config.toml
d_model = 224
n_kv_head = 1
head_dim = 32
norm = "rmsnorm"
parallel_block = false
lr = 0.00353
weight_decay = 0.0
warmup_steps = 332
decay_fraction = 1.0
steps = 10508
MLP neurons of a small language model. Each row is named by its layer, matrix (gate and up: input weights; down: output weights) and neuron, and shows model dimensions 16-207. Each number is 500 + 50 x the weight over its row's rms, rounded and kept within 0 to 999. Numbers have three digits each. A neuron's up and down rows have the sign that makes its largest values positive.
After each neuron's rows, "fires in" lists the words (lower case) most often at its 100 highest values on Wikipedia text that the model never trained on. A number after a token or word is its count.

L4.gate169:473475472441495489539402511499565561457460536629456551473475493521655485645548478466503431501487547420475441502495504493594512509377403428458528455434449462516450506518515514414521522459441540500520519427431466513507517447484539472465511468552533520444546565525488423479490503457457570491522563487447580521505427559481527490514503468555530497463526584409544409420508477411446482452565472518511535594443517501467419531453591584487548504520471515507390515436517459527578461544544539481512476604480482436526468510540473517528619625498510502501554516490539522564539469424496392479
L4.up169:593490537425420384539488500487508514502515569428482556589519540459438534561488502463546553489507517436604515482550447476484451541499458470467530482514498561556473411541551471522492479482499493544469430522505536446466390504426522527558578483483505412402595470533492487405540433547518533505544524512590484534483503586536497461572506464540520543581511534378456574490572632413593544536473475513523503443475606490546448528544496527435468531541511460501496493531476484518553474527501589400446446464475541472599546485514453541401473474435496422487523490420451360529538497447475529498
L4.down169:542495584421496496521524603499563462457476538524530489480516478547469500404498571479428456550522503436459555574501489479526553449484510519446454395527410414466520489445469575538447478380486503453549524507567484558535484576437534500509414530429561532425456445512450380484551455420579566518500522489369570515508512453490524535455541544530472498559526409482487549415453513481530541498518505492390467468567458577400531481612490478542529514501492478538492513609549602498542533575491510468503506543568504556544460672557497520515445515550512497482621541525490580462529466444489458543
fires in: "in" 19, "may" 12, "september" 10, "august" 9, "january" 6, "july" 6

L4.gate495:560422567465514477569395492489557488562533479435453494499540447565462543547502539514534435542345601513467449616550435484471489516498563518426547533421571551520455589530555478538505564524462441543490494452539486407494512493496546506560493537534548509435454508554481473456481560557455461431500466511490568511467547555568542581502508619544475522512425519539385458577514432560519482550528501432512493417448501539468528631465516524542569496602536444440484501548487412516512615477467482427497592448493547520516516545511458541500435563548457504509502563639546554440538556439541504483
L4.up495:538425554516507454533432455463526467533418465558510525530470421549445480529518490432387476565458561477646420446629456520513475566473554465485465470428504488487502495509489425540521522586589499532540540447509544442520522546531482526592566440576585494450435439471562610521525514545453520483545459538394453458574510489543471464486423572581574451496516569574511523622495587574463537522420520406504382473506492493482459553484556490469543503534511464542477423544478518561487513494485458450502536403463487491578441465529477532430530530497573528504481515496504460512610466378511488529
L4.down495:501471527497591478517471532437406555539536536485423461441401548456422567513498469512490508452459486473536582448457536486511453407501528401529403549528493499535477453504473418493511530549510541456446487479534514494524486405528553473526502481518516479512548548495476448574564520515424447465537433492455518468549469583422488461517497452560525575424513523513505457510497562554486494540520567495492456520493518455513492491337485465556537470483567440533453435532513452471495404473452415485504593546539503474594547472431450564467509495533444534496521491530464485417470563519506481533
fires in: "s" 79, "the" 19

L4.gate6:470574474444583452489416540488433500511512549436457428517494479435479435626527424547507554544433554541565461448486416517537485472544524516487538538461438469494374504514548433491533595487413480542432456508586548444485498403524598451551509440553532538441495470546547463531510516579523525456576427471507573491509505544495421594508482577491588439549526603513536487539577535522541553555556645474531503474454539401555509535497520465507511483515615530518486464498455470578571534444541494541596503582480578504457543445499465472418523563480549418495567454432476515464491496450467523476
L4.up6:479440521527414451592535509535476490559510586477428568520473438493492506500501534576575471537516486461534466498390459475434355498534541437490453462481424446461564586434527463501452493506588566526430509486515488471485548518460571541484520446547496396482485405446538419461540533535541410496474553483472519467519509401550500505443473403473482540470499455580498553598549478550549405534539444552492404458506495522480555562489415482454454465429541433513475574659455458487459452457543416461421582437565475518517577529413451507371499472498515460475432514520472511494490514370459543552
L4.down6:482503424437525513584547520424470505528565455507525510539520467518424506519539483454520523500535491551587510453475515495454534491518450476470434448454460534491539531497414414503589483605618478458489457470574442478483532429453455552544506511465446529466507527502540520456518579541477537478400500596391435526494596454590494479542469509558533551479535532514479466555513560564422515393544536461528537473513550459518454485386519606507433457569503518535419487593416446433518541467482484525518589462505510552479531500413488487436502491564525586474454487526394471527431515585469480437
fires in: "the" 100

L4.gate285:481538498524500448452514468512519554524464429480595529453427528569461453461475481508482455364441450504485525494520503528489492540452511495525330540535519484485564495620497508591544492519561454474593499535618497499558522521493573466542468575500564459579562441474458521477458553501424490435513584465427450529516511497452475513472511464521527449537501429508360499420454443491534501439558500401519570505533547496552566497528497474517580482521620570455459535452522416522510621554502546410474452510502492414403479529504493480530564536627576531471571476626537426547521468483498487458
L4.up285:472529630520536517496522509566504516474429471464548515495580463434520482519494458533496547367539432602448505508456432481492497499453488556511472538382546542546552429432491483581428497499408526553506524572547513622540615546473492487634477464493501401581559513497524536549495480471469466481428532513536487519514570528529550535505472548417518502541496411520471517444585479540485448504446530481443516569538500523420525575547520494429487570501581494511453441552533443471596548496467475401521576427526444566485398454473524481386449482516562555391612485407509492558480515541449514491
L4.down285:560523566516530520460530444505480537549483523445531446497496623454479574558471475498469548552587398493403480607553510512473569444500561569588489516447544454537602440517470451483419497510502456559511403551400559469476523512538476491476535494458524449499497602510508482549488477547532522511555477507472519559589460595554608516522573501421389517503575573576600573507451511604522471459413438552499515477421444471471528482516503469565564635417507469411530532517605562450553481451509510539514487523522450499512470460433492503481532452520481517538501480488492480499478440423607496575
fires in: "no" 33, "every" 5, "that" 4, "little" 4, "quiet" 4, "to" 4

L2.gate284:508356508510550507508555559501497550527572480509528480576431551505609496532546508456498451382481568490548538568510427506485492517452538379535487511527526498545490509517569431475518493575414466418484540462445539512464488478519524498538495550499556547508480492531453495490562487539465440475460561472577552491428557502562556543544442531568546331513481489555464473466552472556595577483485424408520525489448576422651527453463414446463495527583513454509515500560434569518497547365619442566573554559511445451500465546521469475444497484444510580499491571486447501467542473414442564464
L2.up284:545480484464522460511402497458533521560518575478460491565495481498497462521386506448468463449464560459376549585544361504406448415498491460501557478536523559532450532512500403520544480565530545476540592550555478473519407466497421611516484507541493485512482461483516494542488412533448463484537535461473529494475587539543394470582477464500575536536473496474428551535471526481513458509400449517547485413426476520594522410522506534542516649491527562442568497491475472531580533461462476565512522441579438435532442511455522629548458557511533566464410529548429467490473530463563529544
L2.down284:521484512510415512505482462427449498484536538467371510517500431636510582548526512575437595479537495436557552569524513532531530524551416504567476436440589488540518530548554386522450511588567460492505536456539451538443524480573567458454450492568544426465564509485421549547461459553499416415507511512499477543459522539501517515446503496486527404433532523537555475493494455651422491475488542505489521655475465551478404563478510487565597467558513434484460539516528501507496465441555486454535565406518470480517511552487461594574466534555420519503618417457514456424526513497526528490
fires in: "his" 31, "s" 29, "their" 15, "its" 9, "czech" 5

L2.gate462:568436431466501478451398465506547544485445521470398420503499499534548476494489473484520419544491519572522498449550390568521530489472464475481415469525474448534467527504515448471496556426481464496450604442546497446497520537501474533507494484538506501378586496519540512537572414488498455519516454537526532491449573551470546516536584564468561508588462576532435521539520480473631467585473465514443500537487565424558424533491539426458538497563592534516483481459510451587557549546499491615479503560490538473493495496571491508484444454437509491513576505464349457549453531478425507460
L2.up462:649609557515545502437437523593470526435425569465550557549411546567497400521525485538519492564416447501524479541507461473478457462539511522448529557516462501484434562441510477527618478627617526456453466501526520455554491552525500511410525565510611563545529554467496411558482488501480507440498525535505490488491476483491563507525574472461598502503519559473410496476532484498590408554527446554496410533459498490482455552464533532586454583516505477480486469451501543523498551483530517608573464447529478480516493558552456573452457597541449490401488490524503433558486504502428408465
L2.down462:442518533578504460481487474502457580494505557514511510508399429545480521600496573482525475547425532508476545523525465452560490472468507422530498603452600538530496447446544473568516546747543460478482496473562437469485491549568487433472513525579565526444549508507441522480521480556524469508441452510464451468427402449516494524596527412493592415525509568482517516408551486523555525617508517410491434405462538489559488509524518464439462480584485439511444507559597487533483544514488475525502606390515602560545451529499430452463471588495440565406521495449474476481393490427476486446
fires in: "his" 41, "age" 10, "her" 5, "their" 5, "its" 5, "herberger" 4

L3.gate414:596488484499561484562504575530435444467476510472484494574527420559493486463487476577378532377489485560514531446433492594463550420478440464470578557433468434459500525483463544480483491500587646560490477479586528424487491446475514472554620528506637513436450525487488470445511539587422561400537529545439523478445511484572563547529499474464526479510501464517560505503465522472534468537475526471567531504500417459583467599470502526505519460518464478524483492439475541417469513560557509500503484561567432417536544439489532420420564563537476461498573534458617448485411429513514474480
L3.up414:560466514493519509561468633521393336493406483462461458526529490534507538506470421580419492478586442572492464458459487540528411464533477522431543556525530497424499485486432551491514484505514607552445473545520580487470529548449519448504524516553648532378459564423488497491444571555446551453470454543456530413447468437508492461562510445463448489549539492530542471491542613572508451533468558514548534509542439528557433555533516556459503449551466526530475448479443515434442530504571571510455541567523490561536510537513568384424534503519417544599537554456583427511445451501469517547
L3.down414:461471437555489574443553553432528507483485552445430566441569513436509553517456501580446434568509454464457473544491521565480500564516503482539539524553431606422529490492524426529521526549549597587437553517465551531467546443573550453452481539539499382613460490534507546471523528529427533504484433515538535444460523548488542489464487483536477424482537529596533609505474531454494462423517448488514495504463440460442559552392491491508497492521450529608504603461534569426578510496457461502505597628544478501516570450483489406558549440476506482497438490555497459533426452492537478459
fires in: "to" 29, "against" 12, "died" 6, "described" 6

L9.gate138:486566474512514428503520458358482560513628587504467514489437485479535452499470422530520521376480535582543513431491526475461553503450459442435561442526526425414525609547570478403597443500525501535506459529451519471391572507465554540457519515489570494504444437501465491437484521509515542537504470549576528457507465545540523507613483461461444439578427491479447419549503543546528470522448488553465552502530496489423533577487517523447423526566495455494549513466396519583401493517483452520414477528427492492333550541469526539481545623513485460511467450443445522551443513510496415507
L9.up138:436493477520508552514535539428485469502475474501504571528487568455505496519523578501519519341572556523531510448428516552526485516530586503534484517451481473511503471483423516517558478545614517521438630534423456486468519504488493574491477420456428543513460436456495508506517625538509495500508502554492465598588490471477455470533459441556469543427491476579559457396435489516495608510520531498481530503558454410459390585517413462578533460478418444503574509546495439483462554548507503405525547494551469442480574414549482566555464599523440531545471490577499550590585530586481467521
L9.down138:526550501425511479562518566437528538506518440484478550576482449442394467465499545381485512526427550517466503478488434508566579519515512523503513381495473526507529443437482543552563535515480480465522457557538543468495492528613383483536472512533496486571505516445431449426548433506391486505486551559493613499425548498511612476423563483608551552446547483496510506537503520359455420507492526518447538538437550543553463510392475449482550520445428586418575428516507445507553449529498548506539574589464528501456422523544509559466583382448584457558562500387580524565466567497443496462
fires in: "as" 82, "it" 4, "called" 4

L4.gate454:500485605408521437469483452494471526563528412470550502512453456527467501481406411488377428510427422473544478543475457488441491495435501516447469510411585524467487487446438575462494510448535473469522448568510516491565455445543532521452464692510486473564509538529432468430536536517433507372534447541494511461503511461564445466581488495514526553514456525601436494509511429453430457474563402429506607538530500538575510521543556553544516554515490486554482475438496481489449564431546545448484452526500458513590488504436455513498493492502453504501401507535408421637438425490526446533
L4.up454:518539539467543576502440521455488521517516512534528529567589380523547432523546411473499519564506410467526496468423456503419493486452578532549500581425565501449436514440478499461595533541433501549464477475448522465500506580540379419465488522625501531432491532610523518481594529517573502440599508471511425413496443533546507471627522533496500433498440516474441438523496419497486485479468553536504475419568458479519510509445456435422520484421470464576522455553546487400607527493514460520565477582470481600485503449542362467406451489553539534458537623461458524564545454393504518483
L4.down454:507459536411505574555478532562540481572515521510505464480514526439531497443491494459535459531520482526468546471513529475505522505507468459484498429484458539514444445519536567523443535455523459533397519570492602559422497492640512440508446430484498565496378504502556486488502466498535609517514418420560561516524426548486400455492480492534383500433491547493455508509520559443566516497459479464471498383440518484550522559374391498480495485492399515535462560511370572484466480477482494587603556610569501497498532547521443473466520608471613438522636446517530536520526438467518490502
fires in: "to" 49, "and" 41, "or" 6

L9.gate631:476498499603506394504539446477532445410489628450430595524515391551474544515490559461449580517552521543467504538554582456536501570515525452468456565444579508465460455547541613605520572482442535548489441521536544608526440538530450510476480491530486544498529541519494455558494554534442566498418621455472537483500431510515540513525528508569517435478491447499515550452495487439364526498491507465536491447482505402435519399463613437539473545475449560411498474509429453484534527446537508527604493396510504477478522417560440422478539526450540472457456546434492612533521442565582457486
L9.up631:548575530484507413414485435596435565479449477432481532501455491453449540530534470456459551555539425498500530460568549476519534495528582566447561502477536654455413434495490489569454421372478509430541554419598419464550479579537521499495490472501483489450422470571506595487489495506439565509475590578530505485490505549427508642535446571515442490533532505511546543568472450505486513551531535482428465477545530475517542402519461493454519555511518479557514489593454517488505474538375532458485533492468468534475444543443447548519504494529540564571385430459510516582463500486478528569
L9.down631:524360608444476427522593441568443538524516547598463472527505509492513489567486505474487366550485533551502530527410522608540511526436519498485538549480460504458508453512578498468508489507555512487490447504420533521449520542371478451430529546524444519447581453487454457542444511485566503591536415474484501519486607502517529546487491413527512562505527543477471461526523547517557486473534461465537458507470574510459491454409513517388490457520570506502482572434496418448502607434444457477426585449538528530428608404574511466480515551442417451519407577557501478481511439451456515458
fires in: "not" 34, "t" 8, "no" 6, "he" 4, "ability" 4

L2.gate422:583591554493556524494451531488421399532611503502497486541423538513584488505484472501460518539462515523444579483485469479436406427558540547381573485515513451470576502482517488539519539518554523444493496458526369531601608543601436560483528521497495463526422594476476505374501475550522550517486470564499410509526482439565482494505509546492563610440585548529498525476492499525423523467499511481485502482500424517506489505514561537471519513460545503475544487478519483524596432504473544539581487423553493538380596549525427539497444482520521548562485519462559463511578400482483487490
L2.up422:556499587458531463552532537474485516590446457403619523571481449471498482518479549456486473587544513506497449459513485492517534499528438564505531522644440414524491515499570525557434538528511498505376488518508503523532476601483425503505561517531487428527560466515503553476475612556457580478506432488479495511517544463477463490504454535457390519522518586498471551554621368539546507532481575616568548558569518529439434415419466410394553467463416486485520511520489457425521503532488464412523564442498424477478546512527555568523490442518588570435485539580533439451554446414623492535
L2.down422:471445523497497490476505517554473491524591538489417486520494536571541511368550493406565533487440396422536513513487444565439527530511611484477558564409474497438413379446522553515568587486499540504526419444501576544463582498536421493496491539431574527428405460467419480418502480498463519477492530523467536488484505462536473494564539571471459510489542429505463565554580605405440500558546496481529556506521541449492534516519546482530559530467442548580505560509509572497475526439484527533576527622417467535487502480547483469494512423468530537435500463549383421486558430425555606520
fires in: "then" 33, "to" 19, "finally" 10, "again" 10, "subsequently" 6, "already" 4

L2.gate150:478505484515538488509465544502510551454482534467440474513477446440547513537517496459513507580511533432466542517488494493492410479502452582577517502521529483500500531559504510490483437443495499502431561493517534459688436409566509365556553556481560496462462492527382448576482513515528503474532505505455543543466470499575605434595493588458578495548554532593553426505535438564634457542514461573531469522477489501446516560479542540522532452563527641602483447418456427416491469542466512450472492506514506481514481564610514565487417433529472515477501506509464549432517553446482513448
L2.up150:585514592559473506449454434516426460413523441516526499488496521508628504461513461526574483575538465479494445503562511590470562475571358475470492502557513448510507576459485546550413507487542443476476454597511532590568563463442510474447487477481502491475596388545478470494467451425460532582541503596408487487531518507502538574533470447490488502510497543516547536495392452542470522511501522451466506504545539517513467419515477452507509518469458409524511493581573534519464468484505409483526498543480368457567577444510456617701448463502532484591560544490528478460596409516539453503
L2.down150:541440531480479470412510585504501459495509469605453597477494439544514404495579488538517498476463550481525509535586471499505505509523553509508570503597519452625562542517474493454411485533417559452378359503467511461516442486535458535538526518472430490368561475549440548505427525448515481522522500487502523496384552507451590418516496436470528481480506555540393469374506506503477563540431454594353559553445505434426534507522493510544533531402542501469489464517501533576461529473429475482547536587556441444526455443491590450424432500489572443466471482426460504492495417462540539569
fires in: "over" 50, "on" 27, "around" 10, "about" 4

L2.gate379:460521473556522493514389434566498542556595433500538446494391472498582475549535527497529535449479541528480530478449437548485469469575511481529457588522519446629523507483504441499499518453534540560427506452446599494579444513527463522574506470538514525444472559593533476480470565680486483524521545441477564439477572481519526550530459569530481498502523528490491499601538470533527520596485513452447564494533494460530538506475562495579490586599665489557480494499518541484552478402505443523651509486590502575489540463400438523451491542598533475505440409447475497408516560471520583497
L2.up379:513540530442495484451462503412547576565498487523508523482464568478488455528542436522489573584464505469455436390479528505443572535525512496412478495426455464484489457583570484461445479477481523465528447495478430435455439488510470524549490504521464432443600552509545533480541557431518486536530461519495483577544437398478441482458454496392560484533461550578597532499475481536514554459521559422508555536516431497432540521500496530555520511612469455602533402473398570510488515428615440455467510533497506530487494476518425458456521534475461516595413518478498504462494546399450602530
L2.down379:564479479535464553567481563522499468458505569417538439553517558553492436489568472531453480492466435538511492489495427530509478421374530506457424444460504453461470564502582416502429516488542482549430430500517555501564513504562551532498489502552446560504567588502595482506590481576409485509459549545490492511536525533482400433496437519513576527536533491410387516441546587640451542466476484437515474508460449544496583628437492548488529467531484497531441470516431456476523441411530514449542637525482462532538501449489569459472453524520548580463487439511464454474505521491481503506
fires in: "the" 97

L3.gate69:529545496491512504483452518469563461495548450493491491580509469537442548431528562605553446530507431399513494491537424415615455455451442422397522418471469520491558498523557608522529541475455587488460503434503490520503430628435564445487510472539410465514448487571460537498499542489487522569527442490400524496471467449467465540447465506504520435519511491457477540454532447533500476591546550547436490531441434499503488472513474561512429362550553561488364488512459503536537539558493460564506415490575501466447394613455548456442449548446545517574432487620534507504466566510519452505
L3.up69:483565498399511457553467466539514528536533463409419497569500571560429543403536591505509519508532506499441519403591459533420488512494522514508546506531494515512402515502535515588400544417435565471565513559524455552434440531477597575478546496490454445436527506473422515517458531477520505499490542567507498591495510466504471521511549510552535462512469554435503564574396540519521507458450526483622481541498534513592503558430496609452481489508543538549504542410487471589476522452558512411436414540464519455488529460523458554498593523567494465545445431498585366564557532437478425455
L3.down69:511456409475495526523542410524473465399486498517414524452578485509526617497504492422469522398548403490519459545434440475400509579561503625526489494531476597518462541482510564534435487547452580501493494540448412508505494559452472556457510535534526491430523459543455440430477540492495525529395478592416459541464478507451490454391530590526501482530500528522395421504399568567499453520466510639535470533417508574478467505563447413424455499502400485462531554503422463561468477514585522441530532486436552447516534530578536490504464532461555530491539464434561551494444558490448408480
fires in: "january" 23, "may" 21, "june" 12, "march" 8, "august" 7, "july" 5

L3.gate223:566447500371537442569429494552491554525491523409551499526450471484467443554602505519447524470471510502486475527507470518403429560447559542474484570503462416569455588428560420542492523490501487546379534532569479384480538471476529550545493546526450493391564575523559540476507588591454534505501396513481471441418564477449510522494479501593569429513550452409481517588528554544489493495511527543539578514522524493505603553447539559427544497551523444502465543518520472452492530462592444462514549496569469487496504364428485562439557512522523519415473455447446460364533479432377468406
L3.up223:564455430463433508555454531524465575433477562499570439420448569524475455483549480545545577528446523514513532491508463512406522517515484477522485583480524435571420565426567446576439499427608437493458528457597430463493456514491538600551515455499449470490517483568516551523572523541469545507470470456559503517387526498525460479487491493452605500490563459459493520518515545530418419511540419421484445487482501489594579552422526517443525522571541506405435492517553502539551509448547466427553514448631601506470492467443515505499523545451481514415413451459456503447414460501453543363
L3.down223:524550460462499466544517499530465530527493469533495471473452475522460537470542408510492535479471574580514434526451481493512490490488569450484479463493593491485575460500549398523547486566463409471465508574528497483450537476579487438475505518485487567500492513468536462499446564568486511492459503539454504445558499523474511553515432511499506513477491532494516481554470532637510487442454561464509500501498498462520470477317490605520416436499525525522415528534488470521486529427511503487527663505473482469472569485468494462525469528529466545465476514508483495539440479540402523485
fires in: "the" 100

L7.gate138:507554517510562456449473531471486512445431521418505470475465474454490472433454516506490556510415499577610521448554440468576468525592519528441475536540584547526487559469450553452474501472506485518464549459573541460529509518523543506570471544534519531473530509482509541555566546483473604508514450491410429503475477504439586526567489429546400591586449440525515509609520455452474519532618429420496572507513489491469487468416575608430514433504486514462476490443447604508480523441550549484502511517492494497510507560465496507436562533499568496573395452523481438474432476529527518417
L7.up138:562543557439508555473513528438468513495546527513581459603525527478420517507432546544493492486513461454478456467481478562421469523471634491524557444468604499464562409556487451391528568510469512467484489501529572401384527540612470520378459558475533406521481470469466507465445499449545481494495511470498465508494517471512506477541577557483442524541471471456478541492506549560548516590504489474586573549428506580451456607520499551416530456488518509528482417522474505443565495574525490476514557477543478480544333417439444431567495509518436466526443483565502510579533433492554543493
L7.down138:557501543470415567566478532501458507417461617554452545481494543530440562511409582530504447531513494564499487582436597544510472512467454421520530603467522475468565501479517480522491604475497504467529567493524506398451464550397449536476436438518614479481441504474589493429597437493589589511406581518547525467569481488513476429444523538483461512435459496495581501472502500501493442422526545516497498468400500424481506508449529494460552541494497346416473429509489474514545491445419459476505526593479495566525468515473505429463508453472491432546522449499546529402576446517538575594
fires in: "on" 42, "to" 8, "of" 4

L3.gate229:523427505462594503523493492543431457596478445537516491488494425543494582554544560519480506503472469492564477591476457599334440498514540498468490553449452480523451550454633493532439524477529431502415561489542513526466439576519502524469551520584575502526508495475482517404561418449445416465486440523584470505450476459597469644499459483474546536459489541532501586388489522524509498477544521487415630472437492410543501474523622424477490577538582563519537481539490514516473522495542427454537498442535599459604442466444571518443409535483505502410500555556429461564477438446487509458
L3.up229:595437564457476480561480435543479456563447513500564512475594498552454506530485528484464510482509471475472534495489407558393486532527586499462508491464417446557517559429501440486427450601555519569479540394508567496466404394449469578507494507500478544457519509455491512556511453531495492480448482518577478452405489550595574496512452464611502587474495570503507513457534546533514498478533453577514533457529465550497535474453501599476450567635543483535447428564551539566451470430562418542536562514534492416533418533480530503481472580496459472455443554550338558514506452544536359504
L3.down229:439497559488377459536458450464442533485511525493403393537445504601472527495538547466503450483476529467526517478538487527496492463467466445549481451517471446450457450638531380435508564399470480475521426544470470479515606446528495449485463538466487443443490497522536478532480503522513458520546499535424535445503538502421453474484523489506486489485528520535500458565537456597483485480494511453495466485511568596530475563478464462464556547541494468528430464491498450483479531411514522486453668489510495430521508590528441528484442455517535513464593425518470459467443530434593522591
fires in: "s" 100

L4.gate568:453481505581516457444517455410559511536535541521461508520439438555435494450520460589497519501523507514469448455541534549603436427500509558525550447530562485496550546427531479414462472617554492558459486454550474591439544521515468375507533546555531519435433505532466545602480461488489510508496438532530487569606459461474586476565438519495389428505467560421479609488464492499461531586480513608490473523482521519427524547505522498478473400434572483535525419543491525490505416585437481425519479528508462515566473422454524519443550510525460502511511531460624466542416532528496440433
L4.up568:511490548577487519470543490548514505565447509553571585580412555536534467436457432505480536446453491552437463410510429537541507475549470516640504472414489471430469504466482485440536454536552572460418527486492534521522516476515491499466572460575552565504592529451542580565514484451465425507463577507615509554432469492541460478634448497553490498523464543438449494459398369414452498596436481529505454513464540449457504529544520436507523446487490562479490445538445487449550458554414409550520476513496551486516482406539521517456542516534509434545472452430552563552445519512590484420
L4.down568:456521459463562516578622451430504469497460527456604404497535584518446557443459454545511620505550567452527474516505468521549525502519557531534472381548443526546561426567434439501515523521414432398552540545457502509487488488543509447593540547585485450583604507431466510500525419471482470446459509478491464521454541504513565584503455520482394490510432435337475513493529508454534391487591506527461571564494527511506509496480462511534488551501535513496508517449473509560494421506476448430473607562462474435488459445508461478540391490564359477424515553491462494547515466489608417437
fires in: "as" 96

L3.gate50:553464474499621557530515437478452513488476498451517415534496524444513514535560598508538434489515483545456499593469452438581517484483399543416478492503495505502510473450462550542578440501485536384413541551508504537601476550561518457497586571460459533449475503526470463473491480458463477480590563480512512480540532511521625511570563607507595517495457496464553505491525477487536495425507496540481542496487531491479465529504556474522620532533588535477504514492506473550458591381604496456513542474574609538494571399560581570521464472558494499459407514520475557487533540387546407463
L3.up50:442508543440460509470438472538469485470519511480509500418447516467582494514529446541417466544493493416563530505465600542590439534379447559485452602522491603516410478435532640484561512499448539514508536503488532439549534439495540443508562588442449456539443465509455466529487646495514532484478506621554459559573445491483544522536484504497493481482549554572473416454492518584450485558518484544535491556504532491458449437448502520513400536492467455507498401489531480487447483501488574521463515595453483561530474624565506437498523431559478570485553565570564502562482406569529457415
L3.down50:514502471525560597297405633450578478498496441484525479511512520438548460402526554498501542494441484387554417446493511537438509511502458483502569447563480416535580476582486549435548423541478523545535490538423572444533465457475453491606532460572603546476464412478509577508573511530542590506477513458538494546462504519581481498539506482495426536503471492506523591462486544548517473485584522488528494591513471583512464472404487536504431530424483489482504452444437521541504448534466491510486561535478502467499464500530518390540463535439524561476514606408540525497499492538531532510
fires in: "about" 24, "around" 23, "than" 23, "over" 11, "approximately" 9, "almost" 4

L4.gate300:528489567427615390546451495512450476512530504473466517549472509542461491575514488576475570482416506542506465502458511432492508474502501548460513601487541466561541484478558490529506484434424491501440499543505477533562481496448505594593502531540478477441526466569469530458542529601438531451405497531474568477544541544531482477457522569483525541483482534432456476508484533566496418501527509388530484495488449450484584532429591550453556495540500613494429539464509522546533462442466518438453482501560486564403534512506472445449510627451461541548564446517546563465490465572489615382
L4.up300:514491610435539455549457458570529612393481486386458498529464426415479473528587439527426529495481525494493522454473547462424514548479488509482571591519535439479522551513477421539535614500441540525475472433552460432579445534512513452485533489520467457521515543598450552488435560541509516470463510471441460503561605443491563443491480562546550538446490526417449428535491556536543494499498587477472616528415490450438537530472531499445463509581511562499549427511448467496470507454531565409406570448560507530409513447545454532532449496514402493586516522536443469432445470521397595473
L4.down300:493483465524475483548504527457428592555570542541515513496422452484527517515532438519451554512491400494499476492544527498488452440484519443483510420528524481476485480484571432561411555513494410531511622494460546471418489509504441530456531480545486460478524494441544487520494531508471492517476452603491466499512485477514506501465482517498531465437572485488490500503470476601489460523553475477539469501561487502563514484381462541510515563453548433523444510473515511498444447548579539554487707523577480515454504532524512467437466519560455548471449480490509490468505457491483473500
fires in: "the" 96

L3.gate347:540435512379423451472580654403525481495558503425467573457499456507449455498467554510434487477548512540551416454547448551513505419525462568442522454519483472483562499506554491494585546440409559443449512555568566474577528466478580527519496530454509568459490516485457449472528497459524578435592496586472525456604409526497581547532529492446434491595491520485560378501511413447499479439534497505507552462595410495497458510544568449445542464514421415478549562571515514523463531482488408501527532489464522510571549497522484440438404542451534526486423459529493572530381677538495518489
L3.up347:621504532464444526461559605388543461536536535530462578483458583464392429533444541490501537458461648524370548526526494499499523448430469568454560419496516492418436502487570520390531509516436525511415587457455536513564503466498540610541520510445475406519513407503458483470528503531562535510445558593480528514577437562525507546487436521526507459502489479534502450429510437470474523514529484483475566528591487499494415466542539460513482503442440425595484536571535545502459540506499496565587492460545538510535466523521433349440485520531455414491511448529455551496508544474556567508
L3.down347:447480455482499458530463510534521410543442495499530405485468412570520557540510492430487509475509463574420497477486443506458580550487542427590454513488534459616398491479553483538496560478496461530537441430450528518523522427535590521463512459515539398431597562528455426536481555457511531516492508580447525550543515518419561543574458459593473598521457523498534515566577508504567507486521550463400500492433496442504464422603547528477567527500548425494436439481545528525470530519454548494457615422408476563487421488554485593519481524499576489456499505516443523508442528534450509488
fires in: "be" 27, "being" 15, "as" 11, "get" 10, "times" 8

L3.gate217:474443565478487482444571472495563487454386547456493530497548424449564425491519584567435491508448530512494522558509341527465480431477500556463445369565583542588526516485500661535538545463507491519548520541503456464489483497531472597582524520468436512429487522454485487525499483520505524603513480446475457449517533545575448508547632586530497483616458428493505486447471482434456531437464412456524557504496431501516547440566537430488481458474520516461505521499459480493450519475521642376496493500441485482460575527556475445529459477439458518508433449541436490607543354464472459496
L3.up217:577461523536519454367509483433518386477342499557444476531505595493595415489523517462495394573463537473504557468539450487482456459508471565418482414538586544533459412520555526509482549537411604447575489503511504421444592480541468476510522484551507514429553632525459531467457534482510579517550506540504510518508500470449463480558471490499499490564507463487496460567436529545583545455565487516514582413444436440481469401529501527501616513440393506480513576425530558427529508501487521463566529486475575518453466493565488446515550400407528523554471480571522550538557436541485552490
L3.down217:478515612463647440587470593514465467479533479580591560484502509549598492488518503485547510531497405477416496532439532551518463509499434484535541449450454448403482511398479437530521454455538568386512407471520568506571550492538456485498415536470488549550459533499539512543494474464461451502534515532447475525498465509519489469541568460566536462489443531584475490448521529417565581532537518471535459594376539520398518457499537523541513507440458498433490483501474616531465551446519453500592607564509456506505438610550507452515465507584599553476527532542487521486409481548423485534
fires in: "to" 66, "almost" 5, "after" 5, "nearly" 4, "causing" 4